config.toml
num_hidden_layers = 16
hidden_size = 512
num_attention_heads = 4
num_key_value_heads = 4
head_dim = 128
intermediate_size = 1216
vocab_size = 32000
hidden_act = "geglu"
norm = "rmsnorm"
norm_place = "pre"
norm_eps = 1e-05
positions = "rope"
rope_theta = 500000.0
rope_fraction = 0.5
qk_norm = false
attn_scale = 0.0884
bias = "none"
tie_word_embeddings = false
parallel_block = false
init = "uniform"
init_std_qkv = 0.0298
init_std_o = 0.00527
init_std_up = 0.0298
init_std_down = 0.00342
optimizer = "adam_variant"
learning_rate = 0.000754
beta1 = 0.9
weight_decay = 0.15
lr_head = 0.00484
warmup_steps = 309
schedule = "wsd"
decay_fraction = 0.488
decay_shape = "sqrt"
final_lr_fraction = 0.05
batch_tokens = 131072
max_seq_len = 512
doc_mask = true
train_tokens = 1031000000
max_steps = 7866
dataset = "wikipedia_en"
MLP neurons of a small language model. Each row is named by its layer, matrix (gate and up: input weights) and neuron, and shows model dimensions 341-511. Each number is 500 + 40 x the weight over its row's rms, rounded and kept within 0 to 999. Numbers have three digits each. A neuron's up and down rows have the sign that makes its largest values positive.
A block is one neuron, or neurons of one layer that tend to fire together. After each block is what it responds to, as a language model described it from the Wikipedia text at the highest values.

L11.gate229:587453505483530566473559490557495453468519482469462520504569504471513559497493495478556518482553471423533507479528561472541533466475514440484516429496494460514467494549489479634491517501507518501536446493497540479492438529523487482566475513541452526546490472472513460469495426549563489473533545544513522561521632489495524476527512478529536550489461461466454481515510442493573566485542575532547472478483506543487509450445410451484484533540454495504490482589518389482491441454492544427487506477496532487440556589473
L11.up229:553423471498483493422496507550442448489494544533475558481499505457547537503524470510457554490440524540534482491528570448492488539460512485423454463490494493423548625500524474563434515485499484522548461454469437493533451490442509461491486526553555529522516485541525573440462539512546460600520497497537520483510551479433407487477462542503482511538529448555548545507468459510443472472473565509502447437492509404498483574463448504557550541510471425524539475455525559538519555482466538498558460436521535455484445536488
L11.gate349:535436584467518510449476466464535471539460531464491455509473525557560509443493559433464483489509427479503459512531495478484504491496503465521473469499406383439471490471441525487476526498458460542468471527541521471550474566544518516524521567478449529591501510488515500543390566548526516476506508467460497543548456504510532489476529475450531490556469448513514557510563479537515466517479534501496450486505472437501491465453452516518528522498439481499506541513460425501450625519491507451543528437528516580531531475465
L11.up349:495476530561526499586549507477489544566503521420459544469492490448489454488425537497542545451518484458455476487478517515419520537483529575543502493532490517491450493527550466518477442476514494474508489462533533504488473436571538549461435470524556487513547419473519470438523495443492475526556538508520444521488524504513561489522509507483413496538499556484540518488454509583554489498477537486486453481496434473520483437516427547629549451494508486452489526527501507426492555538506431522478458576496460527517513578484
L11.gate593:572453503439472436529513518550473451462476489439437552526540537526575496498431494493505428483503498485520461525489493454479483492489535500512450435537550427444533537443485482511505401399518527421556516494431512513497454461464463528486534500483512536498498443496529536536463466507551553500527527547404510521560539516491531528556498481430548531520526455523571568466489501474511559455477529502457520424420534491484451499526470454498546488491496537502465472527540509480546518547520473460466551444514548551513457505478
L11.up593:472512436559491508531531554481519481518533434531484508482508527463515562586427541474579522509504431517491472509490524499488421436454509522540420462498495496508442437496565552521530500453480526487462544616491506529487466552486457476520509537483478564456486460500470479488575537509473529524503497492484459551476500476487578436494529452440557436493490553508578504558535502535450520446494510488496471493526544467519577455517537458473495468481477482501522553492540490444509513530552475508509479509503478469485475533496
L11.gate718:531524494501485499448529474536495454510496465488514496526484492504594447488504469476459515468536516478430438464437494482401464498454557491521491448511494476498494510543545495482524425474501491435493508467491555445484463481474512541468473462503544514443542520527477534460502514478435492512457515525472518541444477489480495537509480481512476501502514574402553544531503534544483459511549518517518492559482554494408528496470505444499506495467518531436489516556444426424473523525492424526504516497500478530451462584497
L11.up718:467501455485562561518515523524484532548578450570516453486510553489437510492496571446549482427424598508470570570506543521565538494550472449446526558447500532450505537469490482557491540580501460508530476514579417605547512516571492464453487508539545475507491523552437544485553539548467479497520529541469525517508447556481472496539416535556507477460517548617463471511567409468461488496513536502503428523487571443449524469488547499505426488524482479469490535463522472512570528479450523524614549561539568467476519468449
L11.gate766:486458575446565474522520515491524525563475516506450483506504503426507462461505495519428519435539427515490488473518515519458434510571526535536509486468471491431508512456404563484446511471527401565544380532461471434436466510496497544538546541489495523506554471500467555508463475538515498568570521601450468511455597553503470477513466467524532428501475519522548545532506492480553553435532475457576468494512457489495542506493492420448562463455435508510490553531469522520497577506489470461497511472532543490532494483479
L11.up766:470512487464485567535521513498482500471546485435554520535510548432449507498493546507542455467508592452385493523460550486513526520553490484522506470510580541435562532544535517608534548520508436511468518534508525570535477463511479507548481473505448459473537524543443542556486514521478460523445496524463498476496475484486517517539518480547504482410503506466460492423431438505486486543531536495484436536542555478483539377485491460538496445445542522487519475448551441521548538494525576509496582453479477416483555536504
L11.gate813:541514513467484498520516574514565468501490527444460469490531469514455525488440548509549499406520510529508494522505552485491518494503490455513525466520524510489524498506487487500518509382483505579471528471470535474509484471478510481493548465467534533427488480429511468437471513478468606548511544536510513540508533546489479484510558430401471547510532501520534519495531474587412555472503533495510476398466474545541481474485522477498506588465532514502458563530477501452459523501552463458432523458483544554496472472501
L11.up813:452570529513536438484513488477481491523415519489552507508433505453570420404538487487462430526501473482559528417532468450422455499554503596413510489523554492499465512530490513586512475452503521456532470457482475517503518535431550474479536469514487520527513495455478483446514553459434442514477439473466490488450475435511472516506476547536503468518459473378560559513537514497528570575420513499547439462433440468513472540523528475561536496496543560499440502526532534515515494538501502484450543497562506525495449449534
L11.gate1061:502466404504577494480485438570464493562514460481478465534512475542447499460434457517441436496532482567429500498527518557488504600468536473487481487482497550462555463538501512489582504494505481468544579600500528439587505500439484508474441487414540526535472495482482490593541476472545472542418449483490482544494511498486555505520440411543451428484471481486473495485479459454487430469501482601554479521547473395463522478487504537535453581563505472555464490491424439506418480440504516479454500389531483536494512491492
L11.up1061:530482532430493556529538582476518495525528526485487543425493441483501542544470480499484579504415474487496537458512445543453516475508504514445543508482508463463436564454483502458591546470493547486543481539490530524499516461485519391467528465449521554446546454510536500449501577488439454506529491524505441479564523480461538439523501537552512569485547593555499495463468490583518539549501483412497566482512506472480485549565579522517479478583561494468432550510546461582557570528499519452437521434554448461569487482484
L11.gate1064:498452530443489499515446471584487501505474511510529496543495520451490439490482506544526440486535497430538496506493504505504487533586578540502422530466528458502544540527446485556451530521514498487485477485448458469454514510562496572456494415593493499541541476497510514510499547512464489478487454560470550498510479402487432516488526440481525452487552470527537503414620559555549558525587573471538498543505582526432535491538484485511473507468509556467506527500460462497554484509507456444552539469520488512477515517490
L11.up1064:492469498503517456564448488488468501496517434519531537535466629545554539560493433467511450428509448510439494470510497546480491473537533464489488584533539486419529487520551461504539429493561478496497506483478577483534437434475570524507479505456565474522492518579481547480440463517593530500507560569495531481474531504511465455506503511496520463465436546439458582561471502500556439505510475496477575545520537453453562435480425431498462474540474602439526521476481567468450546494482445541483444477467485524519566521441
Responds to: Comma after introductory phrase

L9.gate696:545464526550507553520484463533516494494538520502510511460529511655486504446475470552558520392503473556414538516506496535575464473541446581554474526519484488494504525468482463567429508497433447513468527475564492440500536445523458481544439546536460513503437495588521505495439500492528539434517508519528506487527530491521506471431500447504487570466417532507532541529586510500524467462438482522465470489523539498518498399432483442463452586516511486569512555538469443534535475501467490566535470530443431486480433576490
L9.up696:486464444482504516463465540502515510476478548501500556577509546462584443520512526539466516532436502472449431555514522529457454523491580486535540521452522421420545531447477523496516543523519532476503562452567565534545528560505454495520497517507504479461558508405438475519563536514510479509471449519487528561495490530543493474522471414513539494418544508533548495537488526514537429524555457461514513496507541537516499514540491524427570469514477602540551496570485533516486503509481519430477464557495444498552497418485
L9.gate1196:516459472512528540512431494489519514485476589443472536471533518573529522498548522538541410509536482554503468462492538474526475453543479455473485465528447482449539536506520505426464572431501448427547499480513603474452518534425530577565518545514560459539472466503582500513519515536446567518508531469407485489463552515546491489504528374489512480475446512486481556511468578579574487521495499445507480484527516572439486464453522488525477539496432511510505560484482499441545509407526499511461471473562491507479514509486
L9.up1196:444442416520479515459481552581504531487507458575523450401463509555474502481446518472478511517537472508540527476539472464543486492487504532525522475456452474411442490516513473576534511506513470460478529498496501509464464544473485492523582532532433593459464440489503538450477508550480451511414429496451501541508516497520477545494508477492500498479495538544519476513532562467468467457480497505568464484589568463433554509503462471488528500589453481509537496555528476489530537506560445547551460590468417537555446572470
Responds to: Table header cells

L7.gate13:542545539565514497528520532483480456458514471480557513483543526504542494465426539537508454476489527453471477427529474473442484444526480463456543503481549507435526519463513522443506502482522379516537444568530503458454417482510408517500463548490543475530558413469508496493481551504537475512521583575495378528564512510483511502562482478497487543429537535519565459504539516494525460528444568469477478514554586533449514470471477442480454451500550548460487517439557437513453514459471501442523499436569548487496518511444
L7.up13:519443576547449562542547480512498467478524467458525485460552485496504431520569534505468382536480515485460480526508453488462430496525471515498448484541557543506580466537441551500508484489517505476495526480522544422452434454432478446509517536454563523462502456540526489479523513560492501429574481489509442534472458470429512516451496477584485530455400542525473513520465541443417502474549536529501507545530516519490509485458497508485500511505533522460493510548543484413496537513468489488468464493486500513477539537472
L7.gate401:540526514485514539535482520448459532493513458504501556434536486507488491467537528562498531485499493437546481500484478508460514498433537480455489488452527494538451518607491447476556561458521481473470470625531442446548425542517502500516467547562511534478512480503536452568451438527560476480466474545516454534533529489512482484440451539534431511529610504493487488606511527505528459469508463485486499489574582476454495518436492522440518535492470461533576580485548525480554448436453523485446451500543462508530463505466
L7.up401:491526530508507480553490469510535454452582530420487554458576461518476497444476504536497486458490490563496517470560550439496455509513467409465445466535538492482540507520529514550534484520450536514449531553559515441510424445549507509525499494509524467443531469424556549537514564419544507525551568538444540561590556621531522501483532404470445436431560525496390531524451425482500486469536518523444488478482469449513448406400475520517502472439463456488454506484503432441499528382434507492505556459491495487480580574438
L7.gate1006:499515533512470502549522519553481512539475496514502555417542473457514483479479548489468426459521574492513484497497514545487458473504492491463435513431607501515532508523525489500516473459442469474552486545494502449519456535480497488400426526524474527485435515485500463477514537509552498457493470530470474506521498484446473490556480477479534426460563433482525493469547497454423477473498531503476453606538560413488471491425433423490407516494456454513539507498505443562535527482442539487536482462555504473527508499535
L7.up1006:495491559546507531465494489506487536525538435505514513437513445472519475516473567444552546454462546469476544534474417542552534472578467503478524510489494573474496539479492555476543542467541484519457496520534503539518478534556558489421402568480483487527534436383522552565544492549506499473456491488475462439500523463532528520536525464515503444462457458549456499492489534472508488508501510525451573489464496484478415443467444507520478463501463544495477531591530515534493471467474449514486474490458581509474562445502
L7.gate1145:536480514501509513518565515511467458520551492453497473411516525554477423548445542447452482493529492558467457503549517465437539430573445530574494577513518600467496476480436531539454520500456474502515479552565486542469451462519470535511537493491477504484442459482473455571428498408466489534482374554448494467484518447453473526518536480476526500542506522473407523502427532447512458500462497475412475528519493482478425579507508469541438522444494564478504508507439459474505551455439397514493490481430476477551514551451
L7.up1145:551503442554481491626514464466525449530514568525529510444516483505485498497518519563475505543507503505541505525531510468443407493503420537554437500503557518477555486443413448461464557504415567530516470539435449509462477528451502533552435482513530460504511453580537490538483535497532521391496479455467470522519434510453508449476508502531469479450500453551460556512403461464509504555568573513498513492398523484570501482551448467509450579502478474501558474487524450517567480507437480443430493436505498558464537534451
Responds to: Clause-joining and after comma

L7.gate282:470420496502522466493432436478542451425484595465539443491476503568509444490490512487515477451450441523489453552508513576494499496566561512469507487501488541496480513489514393559556572472488446566471435471539549492552582497476511491555556496495509561541446521569541457509415528527543477559572437455494513466545520466598545557473475553460559484504521423472520520540460475496476452497468416488567512479557499492487475474479540546514486487547557471518460493530468478580497554462526518450502495480418483496556463423565
L7.up282:536545528500591479520497519520533543406527542498533500456530535508490532482476536513506529552509535494428500561548514543495479479476480484448460503479448546427560475426577458562499579522458454545584460475459500541526515530462448481501506539433451468431503574482471410615479480431445620460479500476541527417540514480475530494480479489508569507575549494552498549480524514470583492539512482471456482481487494547491472537454458478457479470484530496574516489478436549477483455507557476481452489463542509475459558466523
L7.gate285:487404491550480521515467461484486477447572547479468491427501511498453407503431500472554520475587516549407456498519583507493440436487466469557490510465389500513514571378495505499522548418445494587454539532409472508515419580499502500549506480439459487539506508470537465552449461433499546487515520503487463573464483578568503540477502449536550494475533474539452454488477432494494531430484442439530493491486551498467509465538515495489402517488477547487523476531542452516494554489480482452519567480500486498519496448462
L7.up285:440520450500489478449432528481548469489502520527524568479495462504573471543485534540530522505466396504551493527446500457560515409484504490495538511557447445531474493481518469476468484450455439533542506403529470463551490465511481501496502455463575530522526444468495555483518482499515538403502537523449441499470515461547560459479457464437506526467415486535425534494483424561597518434448527492519506456435503534538462527511443559524554438517553491562450454494467447439493461525504490471497421553461446535493433528521
L7.gate670:529416510516512530494458546507506554458484566512493550558565398483566502415468490537540446580471524476503458495515496485474458491511469443432532502507461455511490541563552525430513505471452613497523486490438476515536474522460512540467478520460541501552436566570492505511509470457510489462558525462543487523478521533528487524458512575493487505497541520544504401445529463473493466459538440474477514510466501461588568417450523506564435523509462522487494514482513464519512469489425462395452477545536456531463471552444
L7.up670:426478577470483497487486460491453474569570559500473524474558482562503491440570522484466459501570488434474495517468456485506496588475517428481512553484519456523474549525531448519465478548542490450486485452560533530447527522479561482540451489497471484551526497558501484499511523475535511471521496450526544432430528511519494467498491598503503514475516468476503450386462547454496495519559457476479525558486411418538466489502444516525492529521475522498503488478515511520458476495505435561504416585570441472503472461514
L7.gate1090:489461575445499469546517528553532530551574477502459521544545515436498458518484493504548465441521524526486463495518551506592511557560449419516522419537501471509530484550535467525454524490473519485584463502486470395429500539515492488550512484379565527514489459539497512518509454475517504559529530533483486500425465514528407461575537492447443480481492489497539511555551586548500480572520415501467469421453466451463524488498494529469537553520514501498476490497564486470520525448482531495481473510533438484512495481585
L7.up1090:505438500432524495522482515541474501563470409444487546555536430470504504564482456471410471429528550473540476493477482476479499500453508493531464485469495504469529503510521551510524495498516529493544501477473490523457467538463548504510457469454496420500550536537454600481503483501457469604489555443501516479457441502491506486439440539495477545514460430478485531470487562499486494557471449556502475498479478540520519528564512505500494531524457535527441476486439444506491595494543509539475459441499535446555527554466
Responds to: Party column header

L11.gate417:466562506564479478498417432573522469529471499507446524528484465472544494479577533528456556479453532546489478489484563473503476474477525378451473468531477473446479475464505479525530552460527505504578551454522488524506450545476481522517492460582536506539544536543486476459502496461525449491486485501506491597527554590478518479579487520467509443503542511570558540477501432532548511459436427463528516528486514472441476550454502561557626496504522522507516555428481421501518520509429470514493463506528483437476499502488
L11.up417:468552450459550439445520568568483472456461528533475468478516546348507544525429556537557612450488477548507523513448473502502547475497537549549461511466489501488498508483558512546446536527555450503512468458501511529562498548471495395483491492507500447519501395508488486429505502444505514492530498502467521482529553559456486418478414552463504502507483543538537501510546476454515405491457464519443513406524561478438517505508525458519504480551541510508519482542432503479459555412505565564564427482493485470498481512486
L11.gate470:516474480553425550519492466580489506490544529539488502501500532495550489480442515555529568585518485536497507519521547509496558522442447456531532533504472478496475555518534482491503545494415536466475495525531465420438496481443490537467476497489547520457499446506490498488525414504576496541511561440568445471513479577521426522406460427494564470545482530496546430515556411608481546470530491453519531533512422473520451438490484507501500518614506547482490525450561436491491507522493614517498472590476471574520417489481
L11.up470:453479454469469592516480520560463482472458458455517468553514529553455525530462491609477459492507537439501478518482448455448447495538619529461525502503495533492511554434547397510407527459508483520523446515528528498490392554470544535551438569545467516478448493507492539515472502520529496518489585548535505551514514547506508562565416511532537445436488457502562585449538568452540463463456497491459498495474513470492500422487518437514472488494548591517474513500458503507476513458510478477494514526467526472524488501472
L11.gate630:489433509519546550479437499529575533499423439483496424515456485587487459576551523526499431509509507524465520441538493419485458489484481492451522527494429505517510538484451462529490512500516534469495420497513546486511452472457510563506515561568504493470474474496482533487507474653503456541472448473539473538539526535533520464480536464513482455482454550544560514502542491492466477487453462499549466511518481471512490525435442549526526571548544575494539614500426502493491510506488500534510530470543423461520432540465
L11.up630:541509497501504435525470457498590501531511520511509519438499475518450456427550443518553436519537477526447493489463447520404499506482479525420460433428467492435463496378545444555539510461536539499480465514536500424445537460469486497444542529490587565518518559485513523454442580519526454573514485474497471470503468574456567551533514552483465481478494452541498469475492506512537481515495482497448483512567479510478463559494493476511570561434469526426490463445400551534448438504477543565492552440512475507531480534505
L11.gate651:584397490446501456392477413461493519513554506535588566491524543514463504490519559532533495523577502539484462493515463477446501502444462456499566506560557505486526466502434445513560585508450492499531545479484496506518444440427470502509533451501462486580497508440512513506531510584537435474543466481448457558535506449496453576487505489492533451460459451526459492528509390496461562561466450502537568494534564512461506485462468536441479494499411466437514504437499535453512495439510421530497450527475483486483478451491
L11.up651:516528572451479549479491467567474493490471510499531470489474490408480480563486528517513488468541509484485540501523513465490488477466473482561457533500504465440558484440571418512464483480566496484465483495548552525503485555496548532466429489548460496483441522510543565457482471496490549551540520427458546466515522467517510506525506509531530446479450539513520474457494545499519537507557535500483556485535501550486481483470484507506419510520503496568475427502509470502530515469454437553519511488495488526529517553437
L11.gate743:471475496540532554512457466545496534470514500452427434519519567513613541580542492551554442437506531535517511568525499499435519459458533547531466545502472420445550555478493515511484551515513470505497539442540512434509502425472482568488501491608506463528480453493511496474455538549495562502482500494509542559511472503490511501440461420468566458496472467549488548463577529504613581516413466442501558563476495551516431444506480507512480533524503598539493513520466558601508524472478504444508512544460481519515473532435
L11.up743:445435510527514546439480455605490529512472506469501537469500556509494491408408546524475533501538581590494502503456483482500487445572468522513475472472444469491518433479506525472524562477511443419531472469550459509502513478452479463516503477505514494497483444511503550511515516451582454561473499474457509459544530469522487490426511450487539508514522496501430542468508452517517455508524506518525506523445583474480530450527481509472480458517413503504478468468522415486483474510545555538489520525505464497503548475527
L11.gate891:466502524464566418478521466509517494562450505530573542558495475505417504498568581463494516488517457503470475468569527470414513475541458516491468458527506467466482427470520426536535431528484460505490446524561572507512427540435510518440557500595463429520514495403498436510449532585479514507437528495422492516503516529533471564454525482552543483492506527541547489460512523504516505490478487485456508489523392516539457550502493511426467534528501452534515546486486498506495496429506557534476474475517458469478447452477
L11.up891:630525522539498538516436489572508518547533422530442494383536496484442448392539488552499517462491495449483487505485532489530501475516457551496502478491488499505570488594609580540432515508486458462474504485500464582498512496524540495517499482532520492521508435457513498511627472420537530509486498485447432499471506553480586411502412481546484508498546532459571505476418501566525530530582521472537524477508488463500477558493476495516580569481499466489508529518505520514462448489443491491458478497530526514515450516552
L11.gate1022:523458493548498489500460486552536496507494433438537497430483472566462473429431567514513517530547535583446450541535524481433453476466504489541520509531490477439537479447451483494586500552503544525551502507468497358524533476500535493472468437572553527557486428480511555482468563498563519502479489491527490586539497517537518520458479500498559531436456504467537539511570496522446548518473429461530489495520579471446511463506487546502522534569471601585449522518462432470531547541534519526503516443529449510607416527500
L11.up1022:473510477476529501520490424513440525481507481536578514514516472524517427423512484454581534483525502587444526484485410552532505457513451474586565591521520514482503540536566460507480515524543491484562526462485489493505524454503604541469477531578539475473496372466494509456522552548461546485473530478524518558484516542485549423489474459509523539430428537459483482499579536525524550418472484574540526516437550489408522445490529420437428495548498556569478503498469456506559565422566552514530477518560423515528482477522
L11.gate1163:520517506517510538532490505564517453609476501544502559430569534552482527454485476459462460460465564509494523571465468489478417567522566487496520420490483425427458539440475427512484488440477521528546484528482517483539510485493518516563494482551588543505537524566481511537541487508426443444560520513484490559577485509424446429516437413551567456422435458452533493455509497547498501440455457474470537497480530405487466412440514485530500561575442420503545521557460441497597527460503550522555541480499516588500512545552
L11.up1163:528480521471504546469446506544498488438514478579520508497525499565505543499527456514552415487476479509470476524577497531490571550523509530488427476445508489493599490461491455436401478588515440528541531473534538496510570500478531528547515476532449417455492534484594531571441452521565567494558511437482498397528560486526440533470515510485487484531514468554553540545454537505483481550451464455465501511477495467509480486473596471445514534504575502508525468501468548504480476432518433475441589621470494488460546520484
Responds to: Table header cells